{"norm_eps": 1e-05, "tie_embeddings": true, "init_std_o": 0.00712, "decay_fraction": 0.818}
MLP neurons of a small language model. Each row is named by its layer, matrix (gate and up: input weights; down: output weights) and neuron, and shows model dimensions 0-191. Each number is 128 + 24 x the weight over its row's rms, rounded and kept within 0 to 255. Numbers have three digits each. A neuron's up and down rows have the sign that makes its largest values positive.
After each neuron's rows, "fires before" lists the tokens most often just after its 100 highest values on Wikipedia text that the model never trained on; "fires after" lists the tokens most often just before its 100 highest values on Wikipedia text that the model never trained on.

L7.gate53:121126188116116093163162117122055163098155124152145110133111139110119130127166133083097115128090134086126146123136131126100093123118106155150129102135122108139148124150160078096175130127107100110174142140096129096111127132108118131124126109117109123135219129111156146116135144152158136119107086142129101111160102141087144149081112129153102159127120104145128111161130161116160118134144188134137162111149170120146134100075143104126097144166109128113133142137084118151157113146135116133141108158114128131130144143144118091154152101113153129138113101119101151145138101186094106130
L7.up53:128100122084147158147118128097141164114098119139160133117124123129122113128081110110100163132115127108127081122148128114139140118122143118138103178158125124102139213130153162126147153176136137093092100147123116129134122125121167101153138168118099096128057147129173111133138111070115143119107108121135184150162133128148117129157166136115106081133133126122095138079122133164115130039136108129113100141082122126113149125097162138130149148129155105166132141127131173148149128147107147123078123139140165114098125118150130152152118117103089122105134118120066125151145144128124163120
L7.down53:116103170120153110153158114125125137114179139129114111120147121132137158172162115147107123108119094157139158103135147126135102149146118152118161118098149098121116097119161086124133144096121111137162120120123132090124162064112120145081150107142149145158200126105114115098114150123161127120111116114103107111118106140129166140057096145123103148113118133129131119164111181142152111173132170136110159130149156127134126141124134104121085104120109150134127134097073097191100130121124113133162107102146124177115126136119106083183133100091142110130104140115107133159108117177133086128
fires before: "5", "7", "6", "8", "9", "1"
fires after: "19", "18", ".", "′"

L7.gate59:163161117134187116134135103126087099137137118061127158115102150178106142095119126104140110156129132180114145098091126150104179099116128110094148147128150081072130123135148154157106108122168124110162114130133140164119109161111100113148106083159108122115127150155138071108152146109129112117158151180117099183114114121148114113158101102141125122116153101107117132165129134154178116112182136137144116143117156136069105089122128139139103100133123145090148145127115109163113174143124133147141144083127091131138116128112107162130173133163128109116129142148145112069122149125194143123
L7.up59:163145164090172139125109135111121117135121132134123118175131096170122120132108098155098095112147067116133149138135130129140121138137118083124137104116124113189138096103138124101136148154182122141099129146121162078125110144111132116136110099103139154121107143123097174093112134064139110152127121109083109161149097096124113123130136124109107145128154120098101129147125104108115138149162152150088111108153154151121104129090118154136092125129128094134121152143130150059135159130138154168136120138145105135160118109065101111116159127094099082113135097147144118131081145136074164111
L7.down59:124143133131142134154112134161167117157130101117095142115172100135080115107148147131148133136115145125106109117082155095143130106130118104123141125099109094117135133125101173138147193104148111087139172169129123119125097106117122106093135140131108137122112126150128139134121090079103132128066157142136171126128100177115125132105104102104150146117077139161098115189115151135091071125121142148155141108131110178110112124141126141156134102137157097126108117113135135115138171110140103120158142106141134139159119143131114115100120114150130121141117143096111116168103161097194128122
fires before: " |", "al", "our", "out", "e", "or"
fires after: " L", "i", " l", "ot", " T"

L3.gate19:111101103058158113159154169115119142115122117150059155119134105156128171099129131120108149141136138117103183128129117120126128161127154084171184138109141104120201090125140145130113147134141139114125133140116094148102135098176082106107170122112117136145125139113135163109141109125136133119102136133129143138118122125139158122177154181104115139091139154115130122160114134111110126176132152147147133154139131096137103120180121155180068115125138128144139123131123172104174179121118170108081140117111158167103123123140123095095132126115116111095153116127149136119136137127120138112
L3.up19:105120116140094127169135148129093182053138121159109097112139164146125130079123126112143114142159140139122128127137153129136135135154148159145145128128160136120114112158136153159154162116135100101152089124096134124102135140170105110112154172089116120163133093136112102146120128080168140074146148143125118163121129073087178120088124137142106162119121109129120148160127134116175153171141124198153090156167109091162139121117130158130124125146108126114145135104143144134159117109134120154116138155076177122119142124138132133119126106129106113123139092101173139134136082110148182091
L3.down19:143131106122128117115129140139131144101158182134132138160135132118128103100133120146112099144177107143120084088086133123175091153114128142116137158146164119081138136110149102100162163130146136152148092112085159158107115120155143129122163113110125110124105099136120115124106155127163140112140117111115104108159139086114160146131134161144168178073104109165124143165120139115144130138113117129085085125141111081162174139138173160152113168131165122115138083113136150129134127130125169140116157139106136093100163144143131120105128137104096134130158139116167145125131133134134147122
fires before: "ision", "ed", "al", "il", "ing"
fires after: " D", " d", "ce", " l", "est", " L"

L2.gate681:116154150123137130066136118150112133117127156163133186133106115176149111083119124146094118111183091164143164099113129113114119109155147121109102088113091126101134086144097149149105117141151152146151175133115131138116122141149117111134094116155101173148116154112126147123166148173107099116104119120096150142119123076098190141140167144111130125122127073148136136177125150115187133151100129189171122153154095133119085100132076152088120165107127113124137123119112174120151125108156104115121121139076131126139135136157129123129111122101163136126160079118103148138129106127153160159
L2.up681:139134149165139145100117116140134092143123171149155107123143102178155080141098121154126117097160160152122125135113145094135131153140135116120096118120129114115070114156109084138158134125085106132093157109105122131098126133156100098216101167149107136139119135101126108128129125175123179190112123105114079123088089108128160120094155151081097117182138133111120101128116126156090079149117137144141139125133139129084139129147149149117152128102115106119143119100141134146144098131122148120114132077101120121154116136149126099127152124117131108091142129106109136144125133154180137179
L2.down681:113171156096156082130059105146184134140097137142105124121085130070148108121120126136136137119138163132162130129123124139123121145154107118117127159124164123116118159135108107107169148154163153107132114133123118080127155087129120148127160139125129118148159154099152134143116116181134144167099154130078140110121122147140123117109107158108127106144111120112143114113161125142107112146140092156121127179143119115081120186107166129128101153127126079124121072111172130185112105175100140071100099163121088117133130132138143119128141141113106094106132096101118134177130139099091119089
fires before: " |", " ", " |\n", "|"
fires after: " ", " |", " |\n", "3", "4"

L10.gate74:086095162170148132127084131112121138142131152151153145115102175136144108140075127139058134141146120106131143129152115121129137131071121184099158173131129123146102138164147100124134138142125120093134155129139134158104126138126130117130138155114103094124146143149130108106128123129130135132106115133136136181158122107135090170169149142141086128127152101138120127087148132126118152117118135114100136120163104136153123114117149158125134111130141162149105162144113129108121159120103132114143163182128147152129089136083129147148190129106091123137140133115103160171136109130093100107
L10.up74:115141173146143165106077124104113163134156123155103130114141129087143167095143145122114151132146138139143132125136158123101147112139100134152090086121068138140138180147130135134183151120149100133083104136142142101104135147160152153107095164114104118107131136080127138116151145144189105173122087099109118135104164103090105091125154108149047152118118115145132115144122147104117105138095162088117131108101145117164148102076116124122168090116105093113123145089141106116115127132105141105086095112128148113100126128124149117122115168160147099165124157149154134150164152175122143135
L10.down74:109142127120125094119107163160180127131131132137147148104095133098127127102152080158101104127075103138158149107166147127105156141113074110096137156091169105158138121124181116122140170137122093083107100117120150149077145122142130114085126125151147093129159166114119139131138118150161142150126100111112119121124117122117114122113159164171117124164108173126134137130146151140132096139150141119118102117130129152128145153093113134146170121094147148137120166132102129098129127132110102173125155141138112164087091127125112111200082105136166136167129143127138142180144121158158136101
fires before: "ess", "8", "9", "6", "1"
fires after: "19", "us", "18", ",", ":", "–"

L2.gate566:134145140173120136134151144130085122130142119201144125108130089148165165116096144119158146132149178142119180143098112074123130139134156119123125149142093094113119134150138098120151159119137155126093122153092114149085147074132153128159141103114126109134102148126130124101176105155104080116081081133121099132091132120072160141133124103105129102119129138112115096136139117136178130161185159133108110085131178088140133133131057097149124142169143125119116127110142140083138100152123115136175105105113120109119119161142129128150130103168134143144117094140138125105111145106104136102
L2.up566:126160128164099098093129129115109087150134105202119111093114119137119131135139123158152178125160200128118131151105125099119134157131154123121157172134115122073113155161107157128139132124176144103108126106116102150092145098105178107158131129138119129178069109132155116130131106148137091095110140123131142118109130100074139132114100120089143117099123121105132114118111133136138119175162154164093095061138140094130110161142101101136121146152190119087117144158153115151144105134108124133142134133103146098121132135153102115161129123165115168116115131141142133092141155133088139136
L2.down566:143175139111169110123099121148131110173163140171144121092118133146078100124150099148135176173100110120102091144112132123110086168122158136125083150147138129097108135071104101128118112134163147103104157136115114121139110078108117110139144136145130134134108107115122147115127095096134130099151150125136204162109155166157130118143122099126137188122081110094132130083130098119108100134122156167108108104110119127154113197136096114146128159140134115123148127135148098168142121120100104152096176138136136089130118142160121104163104132144127111100111125138100130109154149148115116123
fires before: "le", "a", "s", "ain", "ion", "ur"
fires after: " ex", " c", " C", " st", "3", "-"

L6.gate124:130091134113133176144126156130095177127187116122149118137145127147123128142093047140122179145077143115164124159141123117094105160125115136097141132101138123155147160123152142111147135152137123115095107174123137129112131105143139125130127131125142098133123101119129135117129140125123110128092092087080092113150112116126110120106148120157120137104138108145090118131112142129125108137143124080149134161099143095118118094096086167113105176117160113113163142109056095157138136136136087110116110141147115146109111114131116148165134123115134171122067085142160118119157103168131067118
L6.up124:160142144123161146161127149133086153079180137157125110101139137118105132137130129114115143133085117110156162125144133126095126100156093135155100109147123151181124148145110123088126121137122126132121140167088105100124125091117144130115103074137120124126188130105143133136143154171172108117140084135105101092144126176062124173109105132117084102096138119124144121168130137123145099135120125122112176080137158130131149144133104144145134101142139115146113136141102164095111143143135116112145126180145114112134094122110145104127145101095142123107124104119132117116156118149062111110
L6.down124:141105158087166103153132101129129172139148118124138110136138082134160119142187130165082130125123109163148183097170108130112098111145147099108129156138144107150154099108144100133138145101159144123139167167168092101138115140168112131116145096132172119126195130125126124116076175148128180133118130102121076092150119120071136176110132095109148175136130135140112092152101104114154112157128149149135110083127195160141101131145148133160111112123101145146130153108134085133146111126134148145159119159112111131115116127129145098186144095119157086158119088130134091132102141173110076113
fires before: "9", "1", "8", "3", "6", "4"
fires after: "19", "ans", "em", "c"

L7.gate252:110146121129143104152101104154125183120148127140149128139150180160118101047123136094172147127143135134115186132148172103079151118102163147147122125119143149130124128122116196142162160157198115121124146159122121165162122116165121136141113112107087144177190130074139098137137110132128162151119116127130172144113135161134145132166121120079095098109149129144115141097161142117148087103141100123125127095117168116109109158131170113136100111141106099102129124112132141070132115129152110110114125087106152136129110136188119149099122126122118099137100107103124093154113122154119134119
L7.up252:118099122115097152158147112160166131151146084131141153126120157117084159098168098141121125172157103120135168133107109110158140142076099126142115129115145152130086173118163116111110106172137086164159130126131159168133152109173106140129117101166120172171091139136142144085128174140121111123120129122165140129135136173129131130143150113095143163130130146136092111086120152127146144168105183094128151149136106139139162156126092071130116118140111133139123102101146129127150118132140150144146117131126087125157123137141126102112114137100123118092158142126104133127118146132128124153
L7.down252:144113105130130091099101111126115143100126136114190138134165088118161111143130114140146116121158081108126140119121162146082125124112117084099105142189118114173109114075140152089186121134076129177128137137104152101123133100146094122152168149106082098159146115063109120161144126156168097160138120155125061137141104158111138150141104145121118099107167154105109106120111113104160090135087125112136126112124140123140139152137148127116155136123124152149145157108129107166144103091140163157105106089098162150147095143165152124113128134137143096121148109123105112128120167154165114139
fires before: "s", "m", "st", "v", "el", "c"
fires after: " C", " c", " p", "t", "ig", " w"

L6.gate472:122092163136114105122154145122096164093168140144124143109113129167138123147157115107110160129075154133128165119145109146130151121126067170116109130127120109114118149164160116117139140188123116153123116130089126158079098154106129126112157121136141122134157101107155121115114110127106127147115115149108107153128113131115149135094114115107116132131134127168116093128108124149135138114113159132151160136148172140147116131060091127109102078172150123094139118110101127126130152156183133087135083176115140117129123131168128107138153098099142115123158112124082140152101119159109081103
L6.up472:133134160132151128129147129111079171099108160154111151093159146135126141110122148116109137130105136083132136114120176095165117135120133140119140124096116130152132152134152148089146136128127088118117122132106137119188164113134120118123149071123121137133194123158112147115157119122102138116121098137130099148096105174141132175090127139109112132097125100164153137143087134148124131151133133161144148126101133149227146181097159127128144122132125160185115162153114116142124125123135110127132056131145109118114162117155120124169146133121131138169135109130132141132154178111133116164
L6.down472:089112164142118109121157119128108159129157151125107128121128103135121132102138174171127136104110099152128190093155132112165121129144147128127140130085147182146156108109138058131144109073116114155136172105135147136095157103124102153096160120138112120162205110128082104068091124116134138144126108117123079108091134151151124143121104100122159159132072145128154133148137152118138103189104153130163182116155108113091138155123105122108097127101104128099125116103125086163113123096142110136149108098115116176133141120144129128150118130103107120119056132146148147136107122112136085092
fires before: "7", "5", "1", "4"
fires after: "19", " n", "#"

L9.gate549:112121132142145139143160168128106100081113149121127116119112130164109118136141139103115090128137153141095183132101123090129115083133089100130097118157116077151159097168096132115151130125123114119160130135183167182181091131147118131082157103104110113096094127127156144126137138110108157118122128133146114111135140138143078117133151133139137132094105140146101158147100195116114132124174164120126148106117160126123115084120121154133109112111101113125136181098125137118177102172170115161152153121116105106131137140122100104157156165121094103124130131139132132166116142106113084135
L9.up549:132143154111120151130109145104136162180136117112113115130076156157087147130135121108106076154120142142121120130131124130148119122098093134116146142157144121118146162143108108175141124177086158136168078124095132120169116115104118119142125122124132078120152131126115150114145115103141126104127117192126127102173114143157148162171131136143127131160123197125068111142137170111104167109140181092102100147126160129189125134117095162132126134146135121131157136111131152160151068115098135144146127099144118141134125105168133095120113111123137131090109151160121154165115139119100158142
L9.down549:044146119127087104125159155097095066154150099122141127124175143150087139110143149134166109135104156097113108100143176118112080118148100106101130138132127098121152167150104135152137110184143116080115114112152085165167122121133113135110122126125095088177121089141123147139122126119123132113108094134144099125133152125147121104153138138155135119123141106108141147115075121153108122119123152120114141090160144144134134116135176076147116107120138141114159140137131143149136156134102117089135135094175125122162130147097120118133133109147088091100093117128110165176126154129176090111
fires before: " |", "6", "9", ",", "7", "3"
fires after: " ", ".", "–", "°", ",", "19"

L2.gate57:124114137113156148097159135132131163096169139120161142097138131115145130099141124123118167084150120113151189133147132099141143139154103085079106128159120153128125092159117122145116091108099095109121119125128119139173139138136063149124099132154110101143137127179136147133115062139140133108121126134105097108116108100134171114129085106162104129138104150126129132148111110164152113128118130127117112127123068138141124113158152143163125093160116125164140128097108149108112156117160165092152135142123129171166068178146129101119184114160132097143109103115096153124120111122084163107
L2.up57:142118122105163163139108158145138173126161110103139115140115100146165146113138136121107135058134102106154150153151133087162143117149115130079112136152127171144120114145121091141096085149154119124136109119101143116175169158144083162147116142159092121128177115167125094137114093155131126094125094104091125084143142086130170109140087132138166180156111164148137117151119127146160103127139155132112141111139104163113115106171157118171117078142127135145117116110152161148112149126156129117130135134135101164151144144168096113146170126124128111115133124123123136146159101140091157098
L2.down57:120098125097136105103105110160135133143160120074112101120097170081088086085148143160101108143142124104161106115137152141168102134143157133148085129132142133123168155099104120186114127117118128150140127135139092109135138118153178167146135125157123139116123179111074164135128116161123147137147135104102106096127175136138134141125102166139131152145160122125120182135155139143131118110137102182083131112127118071144122109132137159124127110104111111115164097114112101179109146147132104125121102114138138119124145095125147153118128126152149119104138146138131148162125147075137148102
fires before: " |", ".", "5", "8", " |\n", "–"
fires after: " ", "20", "–", "."

L9.gate424:163117102153102127118112124147151113163091131157123122131105090126161114097121145120124161110108129128112165180122172099092088121122093156114092122168116151086091171160175129163151177114109126118150128080105138133123167090132095130121138139118151149101154163121085099124073108124105140094101120146120124135114125144104105118118139133090116136148114123148146104088145157118156149152077153135126159134139138131124159147114110157101167133127121154116127104137119102133095122143130142116116133132142102151129129182148117092174161097099131108146137096133179100139106143155148132155
L9.up424:131125093152138170081155128133111146126149178152132128157117111114146178129087138128095138110114117162117166148142143078164141129151149132107115117137124144156187155127191095092149147163096117094151155109139146111147113128136095135113104119143162080132122173095082122115142140110112152097156108115137061153140179123110144157136105162111160156134136107126145143111121165126113083148145117135150161125150121174118150120128095110129091130106127115102107118111099153106095142134113146165111161111154135138081121166163101099127157095149104155144132106144154082134119074155096126102
L9.down424:163168130134142182136103135113115100131114133136110168141096138110109103135080124113117138168091125131152139128105109143105113125118150130083135115107096123135158158122099151122127126104144109120125150145105141103127092153105128128114158127144096186129145077119130141109111129131167173112131135127144139163153126086135176178132125165110085101117134138130142123085108110109103171104132150169139161136153153121130174101112118127114131136093184159100119113180104127120110090118129155132090084111084130157158136186123119105123128105121136126115120136122112147145089056152143110154
fires before: "20", "19", "10"
fires after: " ", ",", " September", " March", " October", " May"

L2.gate630:161085129117122117108169149106121137127127102105142188081086145120120146150121098102141172138154132123119127167118135090128132101107102122144123139126144139092101157134156117108107137104123155135097143153065099125128132156162106099130140091100157096115149145122145109140136122107131154158152101164090145114155128132135123135113140178105144167101128108119113137097129099109107089160171093115110102121117082098166098142151124142176070116161122117158132132094163176176124113176146098088178126160127169126148169182144115144125147094143124083129141122106114142130107115146115136172
L2.up630:146119176109127116100155134160129137161147107132101163092181110137128098120167143143100168112087141101123145142123123125093153103125113111134164126091080107092111124118060198113076136125115156156183108125120124135079161116068119115115102140107119129152124111209128149117156144136119126141102102121118135152179166092094126138096109130111137131092123109123154143123114160123109088129153157130094164129124115109137123140145119102138115158146080143151080130162125104143157123152089132138165135126134134114144125107131159140104146139121135098123140096118153142120141192151109087145
L2.down630:144116181081159116149139144142114114127141105124100169086098122115124149182159128163136155147138145104142160182140139083109138129111112073120135119124104135075125142154121104115089147124137132143117099100107125148077160156111131067098132120138120120122136129158133122138153139149128155134120114116118135110135139133097125133066144143103147114120123103082133159116118134112095077142159155063117125115132084124190162134111093150145083126167174114153104130140121118128134068160113142110199133132129137122180166146134136145160169108144119103124108124092098160134110142115103110160
fires before: "ers", "s", "ly", "le", " of", "a"
fires after: " m", " W", " M", "ss", " D", " st"

L7.gate275:164141111104152153125136096159148144171104158153106141129142098081129102131105167126106118135086102153095155132122143144104148133123109141109126125106131112146113159182141153125118140117143112112142079099123118141168099160145138102158097109140158141166141144107133146154141118117150141136105097143129106096162136122151115137126112139083099087147158130151178133154099150102151086138118119146131138114119142158113134096081121114143186121152142098111151192119174139089152153161124146125151098135124152126169096129090124109088118137090136160135120137079083121100139144137139123114
L7.up275:159140127162138140110136158152150116136114151139103098185125093131142123105136111141152146151097125104131146131151171133125138122112118177102163128109172109136165158105136143106150168153091139106186115122072128174144114156121129065136124112125130121155144191120099123101178104132098167101133124128132114149135172142139116161109109118122120137108075093153135109092128153116108089139158107140110090143129096118119149125141127104133149121115174154113089137077144139097078136142099124101139134109175116104123081102118140143120144150119100159102155125117123127107152148162112115124
L7.down275:163140118107100112110146139092109152134108098133131113146120154145076158111138132134125089124145105150118089080161145103151085129150144098117121112102168135124135147102132140100101139135123129108111127162147107109109138115150116136124192158117128122140087125117135157131139175119100130111152142105103167123169148165133136102120145144115139151128145114123152132108130092160080109126130136124103129095172127114134089163127156159167119185114123124076127114084095106149071150123152124102087098123165143112125171119145141134126165101112155102105119167125150143096158143107116116151
fires before: "19", "18", "ut", "9", "20", "08"
fires after: " ", " in", "ist"

L5.gate679:139144142106131114096089125168122102144084155180116109109093093136137141079140110138122088172151116150129152125142124108107156106125182099143125131153103120125153066165146118170124131151095117140156110086124139147112105099118046137151112156151094164139107139140136103138143132179113099160155117122135120133132119106087138161142129138132077157155132119146119126084122103124140119105122141108130163172138139083125101118112172141130146120162088108095147135151135168138111150138098118109112110132101157135111132173151145129146082122140138096137139114150159112112126100126170081139
L5.up679:145113107135147140139091121108117105169123130149116110151116100120175121122121168118132099121142176106163140102065153115143127144101147141145093124159134104097105126143116141135116133085130105152155113141112108136098120133127154099080142143130104109130139130113126156109148101074061120128124103089115124100179133121103116158136132170078155129112162150137159073085093122115119139144123131136142144152124146128146074131152133150102119163146135105135115131162141100100153163138152129110145096135104109180100170117144137133127081137140142160095106125113087129104098096110140138132
L5.down679:153129077075125122105111087112159116127116146140102142136145103116077154058144115109117102161113152131137118182128143145119098152173147161184150134137112101099072159114100154112110129109213139110188116147116125125124144124132147146138144111136091083094121116113142121116137129133122088125152106149138157125132157124132144075140115084101117117154117139117112107168123160105151160153145132103136105141126099153135100105137141127120150075058121113094151133169137088119106105154131117129131147122125151129091094089115165109110110126150106090125137130090088109140153151087127136147
fires before: " ", " B", " S", " R"
fires after: " |\n", "\n", "|\n"

L3.gate453:120119155110113161135155121126150095159128131102102181108145150122130152092135126112121106144153112129122139160085131070127120101184149107130105133151091144123133125145145172095108149105176145069145155160114151076093103097145168086156151127144125124125138163107148105141169154177106127085064124138071113145121117105155131111137142103111128173119121090115112152178116138104105150137163112111136106131171122129124089128113116141107097125142132126130168126139128142099107090121117164158117152155130116094179138112129117145119104180131166092092167140144144112144139108115101176114
L3.up453:154129131127118143068143131118123180147139133084133115147156123144113149100117180093157119117106121106112132139179139105138112141144148105105095118152122123113149143144102146145142138087089157119082115112109109095108109142126107108136123162107142100105148146114145146170144080162121185126108168084123081115150110091130128196124120111132114145087104109153138106144127121102102135138104101107131131163150091148102092107119067151158119126127107156143089117165143101108140154110115138155142158149104146124141081069141169160148127136181088121077145125112114150132133112082135089150
L3.down453:166115137128129216127143136140152135107119095119140120072120109123172062152119135148088123135130145112093109132118121152126140091114150105135079152124115118112081130103109122122160139106102169094075101110120148140142151167129151113122128095090131085131160126128159123116126105132118099151101071161134053135139117113143134140120151130129115158121110121123148109104113150131101136169130106118102126168095148121099103131140131147118096114163117151116102102105119088124137114123148125120140132077096130146145113167127143113134113172070148106125173121145144129151156126067128138138
fires before: " |", "0", " ", "1", "3"
fires after: " |", " ", "0"

L7.gate412:149105144132176147146109132100096110182156091117111120087143137173144150137102117152150084110120138134142138134135115155089139118144089144118160164131126121124191117121145137139111148172081129107161143114144154115081135154174079148126119106118117105149186095135128164129111148139123109078144126116110157163145145103146100136150163173138115135133155153138113162128107162133100102102126127126128126156135121164139126125135102100144121136160100117112091126146150128100143143089131142136144116115147131141103164169140098128171092120141128082155107121106123120161102147113112152104
L7.up412:135079114114168141191118181119103118157146129120130134107138143160122149104144107109100124101126118142096108106103168113114175192149130159125118109131119136104189148133118175137126132115124107158132095110083125097090151116091100154142131135138083126169116132125161120119138126117148111117176109141125112150130140118118137138137156178128164132121133190124144179143116104127133133163159117123143070144117090122156146125083116137113150118108118136095129068047114123160131157128170086119115133133124178137145099126134131077123099114140092127121137124118145103134120105141139104129
L7.down412:122166089182072130121151143138150099114151133083107142087136135140114125126141127121174171151139105150102126119094115135120143125130151132125120110109141152086157105105137165136148076131144083144122119056142113136107106135145132138114143118143137158096107123094134112160108142160135104112102079127115121109134145134127145165146140110155116147127126118091145120102140075134108093184095166110089134098099141123142107121146106139116124117132106125130122125160154136126125177110146145093122128085158116095149098119122102168069136128118091148127097135131102117159146082108170149132
fires before: "a", "od", "ol", "it", "ib"
fires after: " M", " v", "p", " N", "ar"

L3.gate27:154135122094155102150132143100151111148128100096130100158085138131108117107128156144103141169135169127136106124150183142092161135143140088153118128141110110107106115073111108115136107143129158144163134091054110148097108136145120130119122134113118068172147145153120142130133130091095147108144120126151068085163102079102108089149145132139186114156139119147161125113185146090124117089135138104163113125095134107072114107098138141097114143101113124142133144112109125126136106151121126127148136108137139107123136120139153091129127143126159112161078136143140085115118159136135145143
L3.up27:160130127113083168143109157139125192140097125138104123120127149138138154079136120115133114189146166139113160094100155151122130126122119127123108144113103103109158134101132136095112103112087117141161077121134151134151147101156123069148141090129122128160150127125139125131132118092132108123147106138157157113172160099095112147101128128120163132138122083162144147145127142094161124131069126145145129138108079171129154116120133145164131160108118159135095149136133127148122105157098106117119131098098113126120166183138151132139093146125101095175158097103131103069102115154181112140
L3.down27:148115116138131103130101128101127158165129110079096114161157108122091143126138160134148102149131144111119125091124153162116118146142141132112137100145132118100119151093078124134132118127156141134128128135081114085139185171140103111121147114141140143127110129104093178136130163087158172142144090180119103151145144113131096117132100125129154190125126131139133127137044138066139107156129131134116111184112112140158109135125092123102137098149109141122147138104067119151139133135124140109153134132115133106113128125176158139120101135095082138126141144119128081115118135101147111133
fires before: " ", " Part", " T", " P", " M", " S"
fires after: " |\n", "\n", "===\n\n", "==\n\n", "|\n"

L3.gate330:143106165132144104161152137151110120109178106155120166151141130125118118146143147162099151103102136143118108118117149122091170139110149124137159120097099150140106131107131118124137148161145111154186120108154164140135148147176091094092121151126083159156129118112137118129119132123108125089124145109113124171115132188114127117190144157078111150119122104116121101121144126133122080138117059143155213164132162101137104125084121118143131141104148141124102192162152145093129102155110135167117124109138121105138113091142144126101112097120089119163139095118127114134138135134113098140
L3.up330:119135118131130159134108129159144110173115126101125120105108085127158114093142130088143116135144113163098130101121133124118158168107116131141107163155110119089103137124100119110135125095080105130133137093115122156118118114111149119106123122141145107169186135142135134069116088141155109123150123086125125152136138132154138148119101123088145139144167123115110110138105134139150128098091151179143091114168142160093140160139087131139107112127158113117100093195130098106120129129142094097101116134112146156173160083123189112146102119135130126137077091066151120123153134136093151098
L3.down330:189176122117128132143128115157100128087098138120126132141140122143119113106100093138137121131158107127114125141101171133055179137096145112124179137113106174131066159120180144116147146155095098121089134093089173074102114161118154103156158153111120110170139099156083094137121126141161110149129114155136104145152131177138149120128124148119097090144158113157117153105128098129144111114126112159155105142165087126134100150144148121108114153120134117108116107132122117122123082113123145157104142097115139116158111116135122167126142133150131086104110117131145160118152129152149142103
fires before: "m", "st", "s", "ad", "l", "el"
fires after: " C", " c", "t", "ig", "ot", "ic"

L5.gate692:156136181168176102095125131143135163140124144151117107142104147150135107105091158110102113137143154117153136167147122135082130138143145102166148083138153166082109100166149137136114168125092107117121127147135147106124123123152098128169127113075112139148109143107092154155139105117148127125068109122149113166158069116138156139145140160123118149107096094151106161121135158096114128120154149126146162156128110098136106122094109168132104114123090111148163112152149113062134142132108131136131137147094130155107150165135091135108137132159186133107093082117112121168158125131106145109
L5.up692:138123116122118128088152163162173147153128105128130116143116143133104079102122118138123133125114111133175136139125122104156100122121144123109155128148139089104119124144077110151114164139086116148148136120125148142119117112159122119215134134100077116109154137162080138105171151162133159146118108146092061111149092131133146093132069101105111117123130128137119112113125186122145116116116157140166136122127120103146102110128108167102108151165125109134126106145102125110116127062152120128125120117146134164122147134121132185139116148112112149136147106103155151130145128150114146096
L5.down692:096111131104124115134106086098149136109164169127113111087135115092140153138127108130100116153114116141165113114148083114124123145113160208131107124116139145148097129123074072088119129125103119119089130117106094103153168118141113171125133151169129158110139080112132133176107133120157143153147143125136111115119106142113159150161123147129163124129105133118122105159100121165133108151117127128147142112103144070154145161156173091099074152120121154138100092142140086148101136157167161107130108133158116100117111125133150127134124127096160119072136136187146170115131145131101112125
fires before: " |", ".", "8", "th", ";"
fires after: " ", " |", "+"

L5.gate85:095143116161088148094114152092136147133129132105112154102127145148144120119126112162108133127139146181135142152109149091148129120154133120146157119105081145117162127112114145124131153136147105145132122165169109134124147145141092135133154109115108123129109124135165195099144091097112150091118113137123143149091168137078093120118113133121164167098184142102130122144149132167144098137153187109141058112149125120151152138127130126079114132150138161115177127123133148089120120100149129122130118165145121127122086136105091140111145093127157167141110104123148106163125160143121190117
L5.up85:121114096145144137112117136142128143113169131138119120139132111105136173158105186114109070141137098094130074098117148115104147198120125168169120162127164154136116107150130129115088121155069141132138137160125146104148098127135131134140145107134067147109135106188101086136138142144163117100145117131146122128075119085107126137129134126112140147125128119137141103152124139090160118093158146094120149122116099135131042137105151149089144124095157152110096123133155162120148127104139148130126145125125126119101126127086119106087144157099110130089143117129137168118132124083161108120
L5.down85:088183169173149118122129108116140095105144131166159120138137101120068151135098112131123079081142113140107156154107124168158189139111110126135133110126131121148128140092149080093126120143162145116139151087109153164119152115117156138112145128106138108113145140113121159120145128179138122113145118136129087132069131104151131142119126129136137153098173165115128129136087139141114144096092135179125136140098117097174124132125135132130101139092092145110106130114117078140164120130117184144116146095152124114117162131095123110142135090147114136170148101134171129130124117148169137121
fires before: "ed", "al", "ian", "ust", "ate", "ic"
fires after: "ce", " Aust", "est", " pr", " res"